{"head_dim": 64, "d_mlp": 640, "attn_scale": 0.125}
MLP neurons of a small language model. Each row is named by its layer, matrix (up: input weights; down: output weights) and neuron, and shows model dimensions 16-111. Each number is 128 + 24 x the weight over its row's rms, rounded and kept within 0 to 255.
Before each neuron's rows, "fires after" lists the tokens most often just before its 100 highest values on Wikipedia text that the model never trained on.

fires after: "==", "inal", " |"
L8.up553 [109 145 145 165 151 146 127  97 114 121 147  90 149 129 131  93  69 127 142 128 109 141 134 124 131 162 127 137 162 123 155 122 130 118 114 126 130 128 136 149 126 101 105 157 146 167 121 138 136 159 123  98 147 156 179 111 111 105 131  79 121 106 147 126  86 108 152  85 122 111 162 183 139 146 179 124 140 112  95 146 132 154 159 136 152 126 140  95 116  71 154  88 107 142 159 172]
L8.down553 [172 113 123  97 178 101 108 172 132 136 132 145 120 106 123 181 195 154 111 143 155 126  81  61 102 124 153 123 131 133  79 160 102 130 141 127 105  94 133 122 140 123 121 166 101 104 155 108 164 112 142 127 103 116 139 123 118 147 116 116 117 115 100 123 154 136 139 137 161 161 126 150 154 148 136 134 157 107 120 149 133  95  96 108 140 114 117 178 165 146 117 168 132 107 138 127]

fires after: "l", " al", " B", " L", "re"
L7.up90 [ 86 160  99 123 134 105 149 137 104 125 136 144 166 124 146 130 113 106 103 129 139 115  90 139 122 126 127 124 162 116 150 148 126 154 134 106 123 156 105 114 157 154 150 125  75 133 132 128 150 152 119 158  94 140  97 166  94 160 150 129  84 111 145 130 131 153 115  84 168 120 156 141 136 115  94 125 135 110 119 118 191 108 155 128 156  90 123 168 111 126 136 137 133 121 128 163]
L7.down90 [123 116 126 136 177 143 147 122 107 160 148 113 110 134 110 129 118 117 114 105  98 166 166 170 144 112 121  96 113 160 116 122 102 132 138 111  98 120 162 114 142 169 139 104 134 141 122  93 124  92 192 136 138 112 146  72 142 148 110 118 147 114 122  67 123 151 108  95 122 122 160 152 164 134 188 148  94 113 140 133 119 138 117  94 109 109 141 115 112 140 174 143  89 161  69 161]

fires after: " the", " ", "′", "'s", " their"
L8.up414 [113 177 110 107 108  90 134 136  65 141 100 137 138 156 114 156 132 156 101 148 140 147 110 123 145 167 118 123 128 110 123 150 139 147 130  98 165 174 157 134 130 107 150 121 137 151 127 150 118 170 134 139 126 121 147 150 144  89 100  93 160 120 142 155 169 121 166 144 150  94 108 129 153 114 154 146 139  97  99 144 123 102 139 122 118 111 101 124 118 107 111  88 121 176 117 128]
L8.down414 [188 145 137 105 161 127 118 154 147 159 146 119 115 144 114 110 139 117 177  90 125 170 135 174 123 155 137 155 112 159 115  58 121  92 154 152 123 109 125 148 117 106 142 126 127 116 102  92 171 147  90 111 147 109 102 123 131 123 124 130 158  99 118 139 100 125 127 137 152  93 113 121 133 110 153 125  66 132 111  88 141 182 154 113 138 161 109 120 124 146 128 144 130  96 122 122]

fires after: "b", " (", " T", ")", " =\n\n"
L5.up549 [106 121 134  82 117  95 140  99 147  96 152 159 123 116 155 103 120 109 170 142 113 136  95 114 120 146 144 181 120 139 147 115 150 107 115 173  98 129 132  98 131 114 146 134 172 146 135 151 138 108 135 135 107 110 136 187 153 134 138 156 104 105 120 134 147 120 110 101 157 114 158 163 124 160 134 118 147 114 124 125 158 126 125 156 158 136 133 124 142 119  80 108  96 157 133 112]
L5.down549 [133 133 110 117 127 136 128 123 143 112 140 133  80 115 140 188  96 145 108 136 148 146  86 182  91  99 146 128 144  99 115  95 114 119 164 111 144 121 130 122 137 105 166 120  81  88 143 145 133 138 178 158 153  76  98 118 129 120  86 137 141 139 144 112 138 155 124 152 151  86  97 145 133 140 126 136 121 153 136 118 148 103 109 107  84 144 118 107 115 127 140 131 109 135 107 114]

fires after: "a", "h", "o", " V", "j", "an"
L7.up216 [111 138 124 163 111 148  72 141  82 122 132 153 167 151 115 150 130 115 158 132  87 121 161 114 121 146 126 149 118 113 113 144  90 120 145 122 113 120 136 107 168 116 134 133 102 149  73 168 130 149 140 133 125 121 120 111 131  76 182 146 148 151 191 101 141 154 154  75 156  98 171 153 155 148 113 125 131 135 139 147 140  91 156 146 108 107 151 130 150 114 147 144 146 141 119 138]
L7.down216 [100 109 160 138 124 150 129 132 119 176 134  87 114 117 131 142 142  96  84 125 143 154 102 147  98  90 117 131 131 172 131 132 128 154 167 146 114 151 139 109 135 116 199  94 144 124 147 114 114 148 136 124 125 132 125 159 159 117 133 130  83  81 118 171  94 114 140 124 143  98 102 136 114  89 138 139  74 115 101 108  97 155 119  98 125 157  97 115 145 157 131 139 143 117 129 138]

fires after: "v", " V", " v", "ov", " for"
L7.up424 [112 152 119 123 116 140 133 165  79 133 163 142 109 108 137 135 149 172 136 114  58 110  59 141 133 122 158 145 145 139 130 177 159 147 105 163 104 134 146 131 141  75 103 101 101 167 102 111 113 125  96 134 138  86 158 112 148  95 156 135 140 189 151 132 147 133 110 130 151 123 124 144 148 151 156 124 153 160 113 111 117 142 110 153 106 155 121 144 151 114 137  81 107 147 157 111]
L7.down424 [145 131 119 120  94 105 117 118 136 104 132 119 133 151 133 166 152 115 128 154 149 106 126 153 118 142 130 104 120 133 116  59 122  91  86 119  85 133  98 152 135 160 133 152 155 125 156 133 147 152 134 115 148 124  97  95 128  97 119 151 133 105 127 127 138 132 111 108  79 123 146 110 101 111 120 109 143 121 138 139 162  70 150 141 124 155 125 147 107 113 131 103 128 154 127 164]

fires after: " M", " k", " T", "-", "T"
L7.up496 [109 186 108  84 106 138 141 139 136 100 124 125 109 100 188 121 146 144 130  94 138 131  93 171 128 114 147 159 142 166 131 161 132 149 102 121 143 128 126 125  96 159 112 174 127 138 175 135 132 143  86 111 128 143 151 150 131  96 149  98 126 108 102  86 117 156 139 121 185 124 115 116 134 144 109 134 113 161  82  98 166 150 130 136 121 123 169 114 129  67 156 124  90 133 150 105]
L7.down496 [159 139 178 166 147 136 166 130 149 120 154 114 158 150  60 140 158 142  85 129 120 134 141 144 124  70 122 153 134 169 106 147 125 147 132 114  87 115 130 143 140 145 153 171 171 124 126 112 125 135 113 120 131 116 110 106  69 118  93  90 135 110 134 124 125 135 127 126 120 168  93 135 118 153 185  90 141 138 148 133 115 115 107  99 102 160 151 144 131 153 134 174 115 154 120 119]

fires after: " S", "ch", " Ch", " Ar", "r", " ar"
L7.up203 [126  97 171 111  89 130 112  91 103  91 133 149 145  87 133 115  95 138 128 140 177 121 128  78 155 126 128 129 165  95 133 110 136  90 105 143 132 121 159 123  83 125 104 132  94 163 104  86 118 132 117 106 127  75 153 179 169 132 121 142 137 171 179 173 166 112 124 134 101 101 111 137 134 121 130 112 110  98 125 144 162 160 120 126 129  92 124 157 133 126 107 138 144 152 138 104]
L7.down203 [149 188 117 151 130 125  95 138 135 155 119 112 113 159  94 127 143 107 115 135 164 193 108 154  85 116 128 112 128 158 132 111  94 174 130 107 115  76 124 142 134 164 123 155 149 138 129 131 176 117 152 122 171 133 142  88  99 146 144 127 132 125  94 132  86 160 126 140 130 140 107 101 127 106 124 125 124 131 137 126 140 134 158 107 109 141 134  67 141 165 169 140 109  93  67 137]

fires after: "il", "ol", "oll", "v", " Ju", "av"
L7.up3 [112 130 116 128 150 122 115 112  82 178 147 137 150 116 162 126 142  86 109 131 123  95 127  91 130 176 157 139 158 179 110 115  98 142 149 143 105  82  93 119 150 130 136 155 145 144 116 134 147 125 153  99 129 109  93 158 109 134 139 122 110 148 122 111 124 152 132 104  83 142 113 148 131 102 138 168 159 108 166 124 168 118 122 136 139 107 133 140  99 148 150 117 116 174 175 102]
L7.down3 [143  99 136 107 106 157 110 142 111 103 140 164 134 118 119  72  89 152 152  86 162 107 151 105 109 167 153  79 151 138 112 144 127 142  74 111 145 143 171 137 128 107 133 151  95 157 117 143 135 174 107 117 113  91 149 103 127 145 133 101 125 144 109 143 111 128 120 128 147 132 126 125 125 130 125 123  93 153 114 152 146 139 147 165 113 140 175 155 181  86 130 129 148 101 119 148]

fires after: " Le", " E", " J", "u", " le", "qu"
L8.up153 [142 110 109 146 170 121  66 149  70 122 138 144 113 109 132 114 135 155 119 148 116 123 126 113 126 136 155 160 116 128 134 141 142 186 153 115 129 157 121  95  89 140 174 117 153 119 105 103 139 108 144  73 137 128  96 114 116 110 107 119 125 129  94 118  98 158 126 105 151  87 172 162 141 143 115 135 150 116  99 141 127  97 165 143 151 119 125 116 125 121 119 148 103 164 140 149]
L8.down153 [116 140 175 128 149 140 159 143 103 146 159 105 117 161 115 116 141  98  93 104 108 102  72 158 123 129 120 139  99 170 171 130 143 143 119 156 138 105 104 138 149 125 112 150 127 154 143 166 108 156 136 136 126 142 112 129 143 140 104 110 123 151 179 182 118  94 112 122 132 145 147 104 134 182 112 139 109 102 115 122 148 104 135 101 109 109 100 131 126 134 121  88 141 132 109 114]

fires after: "i", "x", "ad", "r", "p", "d"
L7.up392 [114 174 139 159 159 116  99 101 116 101 112 115 118 124 133  98 168 146 158 136 123 104  86 120 129 148 109 161  86 147 131 104 123 125 116 140 145 137 151 155 146 110 129 119  77 123  70 136 122 163 122 111 113 107 173 121 114 109 145 135 121 144 175 145 125 147 118  92 187 121 149 152  92 139 178 124 128 152 128 113 136  87 112 132 134 141 127 133 136 139 126 132 127 122 177 160]
L7.down392 [137 140 156 102 102 135 120 118 158  97 102 136 151 128 139 137 110 136 107 139 118 130 114 130 156 144 192 135 152 133 123 171 134 125 136  85 121 137 151 117 127 119  63 108 179 119 129 133 142 134 102 143 121 134  70 136 151 153 119 170 106 142 108 144  90  87 106  61 109 147 165  96 148 176  70 120 112 153 160 153 142 146 182 118 112 145 157 102 162 111 124  96 147 120 115 119]

fires after: " (", " H"
L7.up296 [111 148 118  71 114 129 159 148 145  83 164 172 131  94 140 133 118 141 137  90 158 122 115 137 137 130 137 143 145 146 139 138 178  71  99  92 103 114 114 100 114 145  69 124  83 141 149 141 114 106 101 130 159 104 131 160 170 113 130 134 128 125 131 174 155 140 105  98 141 122 148 119 101 134 108  82 102 130 111 116 132 144 121 161 126 135 108 139 147 125 170 128  63 116 154 140]
L7.down296 [126 142 142 166  96 130 140 119  71 148 137 118 146 154 149 120 127 115 132 181 122  99 131 168 117 163 125 126 174 128 108 116 117 143 136 190  90 154 146 140 152  65 149 150 143 121 118 120 171 132 130 117 113 134 122  90 155 124  94 130 118  83 184  94  91 141 159 105  96 112 142 112 147 105 102 155 146 132 132 159 130 115 138  98  98 152 110  51  87 141 108 147 167 107 106 137]

fires after: " (", "b", "ag"
L8.up404 [ 87 138 124  97  85  79 132 106 164 134 145 126 134  86 163  77 146 141 102 105 114 144 112 120 148 120 152 142 127 121 145 145 149 158 158 159  92 136 107 154 135 138 100 142 129 121 129 118 120 123  73  95 114 126 159 169 150 124 138 158  90  95 100 151 135 135 108 127 158 120 159  92 130 152 130 136 102 130 118 123 150 126  93 134 136 123 145 161 175 132 117  99 115 160  96 150]
L8.down404 [175 168 111 117 134 149  92 117 101 116 146 116  89 144 128 128  84 126 157 155 176 119 121 144 163 133 125 150 160 135 138  91 132 115 108 106 178 125 135 103 118 108  98 148 147 136 113 139 112 157 136 150 154 120 117  91 104 127  80 110 114 112 173 106 173  93 140 114 109 134 117 134 133 138 139 120 117 132 102 137 156 156 184 121 135  84 159  99 123 109  91 150 144 108 146 101]

fires after: "==", ".\n\n", " \"", " (", "\n\n", "==="
L5.up311 [154 116 155 105 134 131 177  80 137  96 124 131 130 131 132  93 130 105 118 127 118 142  77 136 132 123 151 132 150 154 129 122 164  81 145  95 150 107 149 107  97 122 119 191 122 141 104 103 109 144 106 107 134 110 110 127 134 133 179 138 108  74 142 164 138  92 141 118 155 124 119 163 107 129 171  92 150 108 114 142 172 127 105 126  86 168 123 122 129  76 115 123 102 176  91  93]
L5.down311 [117 160 135 157 145 121 130 114 111 141 112 163 123 153 145 155 142  93 135 109 106 146 120 130 131 136 118 116 154 139 123 142  88 186 145 119 135  40 131 141 107 131 158 170 133  98 115  27 131 102 110 146 112 124 146 111 165 105 128 138 106 101 131  77  74  97 125  94 141 120 137 104 134 175 107 133 137 121 119 119 162 150 152 145 140 161 151  66 137 127 111 135 134 110 179 127]

fires after: " (", "A", "199", "U"
L8.up380 [129 106 111 126  83 108 157 111 171 134 149 110 192 134 147  96 131 126 158 122 106 103 106 110 153 108 150 147 125 172 154 142 142 144 156  95 103 118 128 159 121  88 113 167  85 150 147 107 117 100 107 108 102 114 172 145 115 121 142 135 106  86 152 153 110 114  96 144 147 111 145 138  97 139 133 147 148 123 122 126 106  87 153 130 123 138 107 166 158 121 123 107  92 165 111 129]
L8.down380 [171 127 126 150 143 114 116 128  83 141 145 135 131 172 107 142 110 130 137 103 149 151 102 156 134 157  95 107 137 132 131  92 124  86 158 137 142 146 173 123 166 137 113 125 141 107 109 149 158 137 120 124 132 114  81 121 125 128 139 162 155 127 167 101 147  79 143 134 126  88 115 147 141 134 113  91 130 120 159 114 164 164 133  99 130 119 153 114 132  69 153 113 132 144  99  71]

fires after: "v", "t", " in", " v", "c"
L8.up327 [110 125 146  97  86 107 148 162 121 119 122 149 145 125 127 131 106 150 151 138  99  88  77 140 141 114 117 177 142 114 128 174 149  84 128 157 193 154 131 105 142  89 102 106 109 173 114 133 111 128 151 100 145 120 144 129 159 137 135 142 151 133 138 159 137  98 123 115 160 121 129  82 143 112 124 108 210 131 124 142 129 112  97 126 108  83 178 159 140  84 155 153 118 156 163  74]
L8.down327 [108 109  83 105 141 139 109 140 122 114 150 129 103 132 152 155 135 129  95 116 105 103 141 117 136 179 105 118 140 155 137  93 154 119  93 140 102 132 125  72 108 169 107 113 164 128 142 119 121 173 136 144 117 106 128 136 161 119 114 136 106 106 134 114 116 114  92 132  79 142 156  98 147 135 137 130 104 148  98 155  77 113 153 162 149 153 106  84 171 109 113 114  87 155 129 108]

fires after: " the", ",", " R", " an", " a"
L8.up311 [177  90 149 103  97 110 120 148 119 121  88 116 119  92 140 156 120 170 127 138 129 102 109 155 137 139 140 170 145 153 137 125 135 180 115 155 150 164 127 146 100  90 151 132  90 147 122  95 108 160 125 125 146 115 161 134 174 126 157 106 137  93 159 122 141 126 130 153 128 131 107 123 134 100 101 129 125 124 118 114 114 114 142 153 100 154 126 111 133  70  85  90 131 121 134 132]
L8.down311 [109 110 118 109 148 168 136 139 136 130 153 130 105 142 130 114 107 111 111 129 192 138 125 104 105 141 108 104 143  83 141 144 151  81  98 126 133 108 180 135 144 122 163  94 181 101 151 134 135 151 143 104 143 112 148 119 187 138  90 126 163 148  88 141 138 100 142 131 115 124 112 119 134 116 160 155  94  93 128 155 113  57 156 107 102 111 171  81 142 145 115 143 167 115 161 138]

fires after: "o", "a", "u", "ol", "e", "ro"
L7.up33 [158 112  99 153 141  74  77 112  74 130 133 154 176 111 126 110  82  96 169 133 157 149 143 132 140 194 130 144 149  99 126 120 165 114 112 128 102 144 106 116 115 106 151 130  90 130 103 120 159 137 148 134 149 130 105 197 104 114 130 122  82 130 139 124 127 180 111 105 134 136 141 159 107 141 104 116 143 138 139 169 137 127 140 145 126  96  88 151  91 155 119 135 135 127 114 117]
L7.down33 [ 91 121 148  76 126 123  96 108 142 157 118 115 131 104 142 130 184  81 151 155 172 108 120 125 107 131 107 128 126 119 121 124 147  97  79 146 135  91 120 183 113 139 124 154  84  98 135 145 104 148 170  83 106 143 128 135 137 140 124 136 139 128 164 101 152 161 113 158 130  90  85 122 151 127 108 150 101 100 125 155 101 133 108 134 142 145 104 114 158 130 194 144  70 127 100 132]

fires after: "\n", ")\n", "\n\n"
L5.up599 [125 139 115  71 161 119 185 132 109 114 142 159  86 133 133 126  63 127 144 132 134 146 113  86 175 149 131 153 113 137 135 104 155  88 126 116 150 137 148  97 125 149 111 171 131 127 146 111  77 118  89 104 121 144 152 110 158 122 138 108 125  86 138 173 146 136 137 129 122 101 137 104 113 130 124 130 178  99  99 165 112 101  84 136  99 119 133 100 102  77  93 127  87 124 113 117]
L5.down599 [134 145 144 124 133 107  91 170 155 149 140 111 118 185  94 133 182 118 114 127 132 129 157 118 185 124 124 137 148 129 109 160 143 132 163 153 202 125 109  99  80 166 119  94 135 119 112 167 107 151 129 110 133 135 109 142 113 131 155 135 141 139 116 119 102 119 117  93 110 165 152 112 151 134  70 124 129 151 157  94 138 135 103 108 138 151 145  91 145 136 139 114 116 150 145 117]

fires after: "\n", "==\n", ".\n", ")\n", "===\n", "\n\n"
L7.up473 [115 170 153  79 121 142 153 128 154  94  97 133 122 116 132  96 103 149 163 169 116 123 112  96 179 163 133 129 164 113 133  96 199  94 131 165 154 122 139  90  79 137 103 146 102 131  91 121 147 123 143 107 131 138 131 185 114 170  94 143 108 116 157 123 128 106 147 135 116 137 143 139  98 145 120 104 100 127  82 174 130 114 119 156 117  98 133 119 139  84  93  89 146 106 110 110]
L7.down473 [125 102 148 145 135 145 139  82 143 185 124 129 124 147  80 155  91 164 118 117 131 133 134 141 151 133 135  95 137 160 111 152 136 105 128 142  63  84 116 121 128 123 141  89 109  79 104 104 114 153  96 106 121  96 118 114  99 131 137 129 105 184 116 147 140 124 138 131 149 137 127  92 138  86 124 115 142 101 120 135 128 108 133 126 113 142 152 108 116 128 163 144 169 132 115 136]

fires after: " B", " k", "k", "b"
L7.up169 [140 157 119 163 104 127 133 123 142 119 158  95 117 108 137 115 124 144 147 146 149 126 164 139 142 155 111 127 133 115 136 130 109 148  66 104 115 156 157 152 154 170 130 128 116 160 168 142 130 121 108 114 119  92 127 181 102 128 119 134  99  85 124 109 101 151 131 105 159 124 148 125 108 122 169 183 109 128 102 144 109 140  99 145 140 149 129 139  97 141 156 133  85 169 130 177]
L7.down169 [149 142  79 139  82 132 104 114 135 119 112 131 104 160 107 107 130 109 127 149 142 121 125 127 135 106 133 139 104 143 125 136 182 156 139 135 145  65 112  74 171 130 117 171 169 147 123 159 126 130 110 148 123  86 116 110 100 102  85 164 133 123 125 160 191  92 133 177 132 115  85 124 140 146 115 114 137 109 121 164 129 110 140 112 102 144 139 128 177 150 125 105 175 140 105 106]

fires after: " T", " R", " G", " S", " L", " M"
L4.up182 [113 177  98 113 139  96 112 154 115 117 152  84 105 102 116 165 140 145 178  79 116 139 113 171 111 107 146 177 129 125 136 137 134 158 129 133 103 163 135 146 157 148  96 101 118 136 173 153 138 120 107 129 118 146 126 147 113 112 154 126 126 165  81  87  98 162 132 127 165 137 134 122 141 123  92 143  90 148  99 112 157 182 119 122 152 132 167 117 159 122 161 111 126 132 125 144]
L4.down182 [141 130 104 127 123 133  98  78 148 117 119 170 176 147 122 106 143 151 109 133 109 142 138 128 124 136 124 107 145 155 130 115 113  99 109 110 108  67 122  92  99 141 154 188 159 136 126  75 119 114 111  95 146 126 113 130 100 123 113 141 131 103 174 160 141  60 121  99 112 130 157 154 112 145 128  94 136 134 152 133 111  95 168  91 105 133 138 128 129 103 140 144 125 120 147  90]

fires after: "o", " G", "e", " It", " C", "ot"
L8.up548 [120 135 153 103  99 138 147 176 109 151 131 156  97 131 133 101 110 118 163  89 116 155 137 136 129 100 136 112 129 130 120 128 109 189 104 131 110 135 195 147 139 118 124 138 105 119 110  82 136 157 143 114 102 107 153  97 164 104 175 113 134 100 124 100 108 125 138 113 179 150 142 150 153 123 106 112 128 110 109 115 157 145 127 165 121 176 144 144  70  88 122 125  78 130 150 113]
L8.down548 [ 82  83 111 138 136 105 119 122 154 100 134 188 160 157 143 161 137  99  61 127 111 154 120 121 158 148 135 125 172  91 112  92 178  99 147 114 142 105 113  87 123 114 109 112 140 120 114 124 106 115 140 158 134 146  55 114 120 109  87 124 114 162 105 126 122 132 111 163 124  70 137 123 140  80 143 162 136 137 103 176 150 112 163  75 146 103 151  88 155 113 158 176 143 148 111 146]

fires after: " L", " l", " S", " s", "l", ","
L8.up388 [136 134 124 112 101 106 125 137 158 117 124 126 100 131 112 112 125 144 139 173 156 150 139 123 149 127 116 113 128 150 112 170 135 142 119 133  88 130 103 145 132 163 162 125 133 149 135 121 142 192  87 155 129 106 118 137 107 130 128 138 124 141 100  90 131 132 153  80 144 129 176 107 119 126 105 121 117 175 160 116 184 133 166 135 124  86 129 146 130 147 111 107 101 107 122 129]
L8.down388 [118 130 137 135 184 136 118 141 101 137 110 115  92 149 138 121 125 132 127 146 118 152 155 107 138 145  94  80 137 101 124 112 132 140 140 112 130 141 108 153  91 157 102 115 142 151 104 113 111  67 185 127 117 114 163 131 151 122 132 117  94 111 125  88 118 160 121 105  95 123 131 178  97 148  86 147 138 137 117 136 158 132 159 119 130 106 122 123 102 139 121 123 112  98  81 149]

fires after: " E", " Ch", " M", "ng", " ch"
L8.up426 [ 70 141 152 117 124 134  84 162 106 123 135 123 111  95 121 153 102 154 128 160 155 142 143 128 134 108 142 176 125 107 104 160 156 106 142 143 138 160 123 122  69 137  96 111 127 174 143 119 121 151 138  88 168  99 139 174 103 100 100 160  98 141 106 129 128 125 104 103 137  90 145 114 112 151 105 129 134 158 128 137 117 106 158 137 136  69 161 152 141 139 120 122  99 172 153 150]
L8.down426 [ 81 146 166 108  70 146 149 154 106 163 101 112 154  99 144 122 105 110  98 128 141 134  97 130 160 131 153 110 144 142 101 112 109 111  61 144 136 147 149 137 123 178 154 183 126 110  98 122 138 108 144 137 136 175 114 131 124  96 125 130 161 172 139 134 101 151 118 122  97 129 120 137 113  95 102  94 161 112 157  83 151 129 126 151 147 108  93 103 111 111 143 151 123 148 114 142]

fires after: " B", " I", "ra", "b"
L7.up613 [162 116 120 129 109  72  98 158 167 135 125 125 159  94 128 125 136 141 168 139 185 124 137 158 122 137 190 199 131  77 133 173 127 153  89 123 110 117 122 141 142 152 110 123 125 173 144 123 132 126 172 136 178 141 145 107 100 146 107 107 146 119 128 122 126 173 122 148 144 142 149 147  91 117  83 148  92 114 111 128 172 109 157 134 158 116 148 138 141 137 129 112 121 124 139 142]
L7.down613 [115 175 133 140 120 136 127 132  80  88 132 122 112 102 118 137 112  70 132  87 121 156 133 112 138 112 126 137 129 112 151 129 137 128  99 131 114 125 137 129 106  92 158 140 145 113 154 147 135 118  83 101 139 129 126 156 172 130 133 148 152 117 119 131 136  77 156 124 148 120  63  86 106 151  85 148 152 106 155 178 139 171 110 112 115 130 112 119  95 121  96 116 120 111 142 120]

fires after: " l", "a", " b", "iel", "0"
L7.up568 [114 188 100 120 121 105 110 119 163 139  97 135 136 143 141  97 112 140 140 160 133 162 140 130 134 149 128 117 161 138 141 130 106 157 112  94 101 128 131 113 145 137 136 144 172 152 147 170 128 180 128 123 135 131  95 156 136 126  99 146  49  86 135  90  68 161 115 117 113 127 168 101 172 111  82 105 107 141 135 175 158 130 176 118 158 108 165 133 104 147 120 107 117 144  93 113]
L7.down568 [118  83 124 133 138 138 145 159 112 146 120 115 159 103 115 170 128  96 112  89 101 127 145 105 167 163 103 124 107 171 130 107 148 128 166 133 136 110 145 105 118 149 105 117 136 200 142 152 146  85 104 157 104 113 136 150 103 115 128 125 160 136 108 156 182  69 133 138 114 117 103  77 147 126 118 169 134  64 111 113 108 147 148 143 103 103 133 102  89  83 166 123 126 117 157 147]

fires after: "ar", " Ar", " the", " I", "r"
L8.up400 [ 85 137 123 146 154 108  66 120 139 115 104 134 199 120 166 133 123 156 116 141 126  90 123  98 122 132 120 119 133 118 120 146 112 157 110 108 107 101 141 140  95 130 103 137 139 122  97 140 125 142 138 121 116 140 104 110 165  83 131 147 121 121 117 128 186 144 134 105 117  98 145 134 145 170 136 142  87 116 157 101 164  96 162 107 137 102 109 185 139 121  84 112 139 125 126 150]
L8.down400 [122 148 104 118 114 127 115 108 155 140 120  98  85 132 142 118 128 150 120 134 163 114 109 119  28 131 112 122 127 126 150 106 128 145 142 161 182  87 130 145 102 148 111 139 177 158 138 135 155 136 128 104 144 154 145 131 103 100 113 138 137 118 108 112 120 108 103 112 117 124 105 129 119 135 146 168 152 128 120 106 138 134 158 110 145 115 133 138 133 108 141 116 140 124 126 135]

fires after: " M", " Mar", " E", " Com", "il"
L7.up530 [107 139 142 108 122 142  95 116 101 104 164 135 141 120 150 195 124 150 131 109 116 105 122 100 134  71 137 151 140 155 119 147 149 138 105 128 169  97 151 127 108 119 125 153 106 135 146  98 144 123 118 110 114 128 145 121 110  73  99 148 136 111 116 159 122  97 134 156 126 138 139 136 129 165 145 132 175  89 148 155  90  89 152 131 137 114 133 143 129 112 116 101 125 141 118  94]
L7.down530 [138 121  98 175 119 142 124 102 125 149  95 193 118  95 108 114 144 134 120 152 150 128 107 117 150 142 110 101 105 146 126 113 167 141 152 170 110 132 107 210 143 130  92 130 122 141 111 107 120 131 130 143 143 159 122 139  83 110 152 100  74 152 121  91 120 112 132 145 135 142 109 137 155 164 131 117 158  89 153 152 138 130 116 102 119 136 113 120 144  95 121 141 140 101 125 178]

fires after: " re", "a", " be", " b", "f", " se"
L8.up584 [143 161  92 102 129 120 130  71  94 168 131 134  99 119 166  87 108 121 120 130 142 114 157 111 148 157 152 134 127 126 122 149  92  99 102  79  68 124 162 138 114 114 134 138 118 144 143  92 121 120 132 116 111 101 123 149 114 154 128 143 116 115 121 149 133 145 158 133 130 133 159 190 157 199 106 139 166 107  79 109 156 127 130 127 154 123 134 132  83 119 128 144 105 131  96 175]
L8.down584 [163 119 144 111 152  87 141  93 135 130 160  77 137 105 114 118 147 134 134 148 121 145 121 160 133 137 145 162 118 107 123 129 157  96 162 128 122 144 109 141 103 141 163 116 144 129 115  73 130  93 178 156 169 137 141 105 132 133 116 126  99 133 136 108 139 105 143 165 105 113  95  98 117 170  84 148 143 130 123 133 135 114 145  95  82  79  96 124 139 102 180 128 115  86 130 102]

fires after: "′", "°", " ", "19", "16", "3"
L8.up571 [105 147 128 140 127 128 100 141 131 112 135  94 118  89 120 150 132 119 113 182 164 139 101 106 146  95  91 137 125  94 173 135 118 120 126  77 157 138 137  91 134 152 137 143 105 139 169 146 140 135  95  91 140 165 151 148 149  78 128 108 133 130 125 126 118 118 118  74 141 146 136  91 121 111 124 172 186 138 131 162 101 126 132 192 110 137 125 108 138 107 117 108  78 134 100 181]
L8.down571 [109 134 129 132 145 105 109 119 117 107 158 110 123 100 185 162 162 147 132 147 118 149 156 125 162 127 151  90 158 137 113  99 132  84 174 160 130 111  95  92 109 150 103 127  98 132 154 149 115 119 141 142 138 123  95 157 146 115 100 140 148  97 158 124  95 116 109 176 129 128 103 104 124 137 119 114 120 106 131 154 174 137 143 109 160 100 110 142 170 113  88  99 155 105 154  86]

fires after: " the", " of", " The", " an", " (", " a"
L8.up182 [136 152 136 109 109 112 143 140 133 143 114 109 106 113 113 138 129 129 147 147 154 107 134 121 143  97 116 146 139 142 127  86 148 121 114  99 146  94 136 108 101 116 159 169 112 153 114  77 127 143  93 114  98 104 104 153 155 142 161 106 136 131 148 131 173 110 135 139 120  93 127 107 109 137 140 125 143 131  62 132 139 155 121 144 135 126  94 149 103 105  76 102 142 162 144 147]
L8.down182 [139 101 140 131 171 140 105 128 113 146 134 139 139 119 133 126 147 134 146  96  96 117 166 154 128 153 134 136  98 103 180 123 116 117 166 165  96 144 111 129 170 134 129 101 155 118 147 164  80 143 126 112 106 134 120 118 103 156 106 162 161 138 120 144 163 137 119 130 142 138 120 105 114 165 139 147 123 109 104  98  86 111 133 142  91 125 156 100 149 202  99 152 152  91 106 153]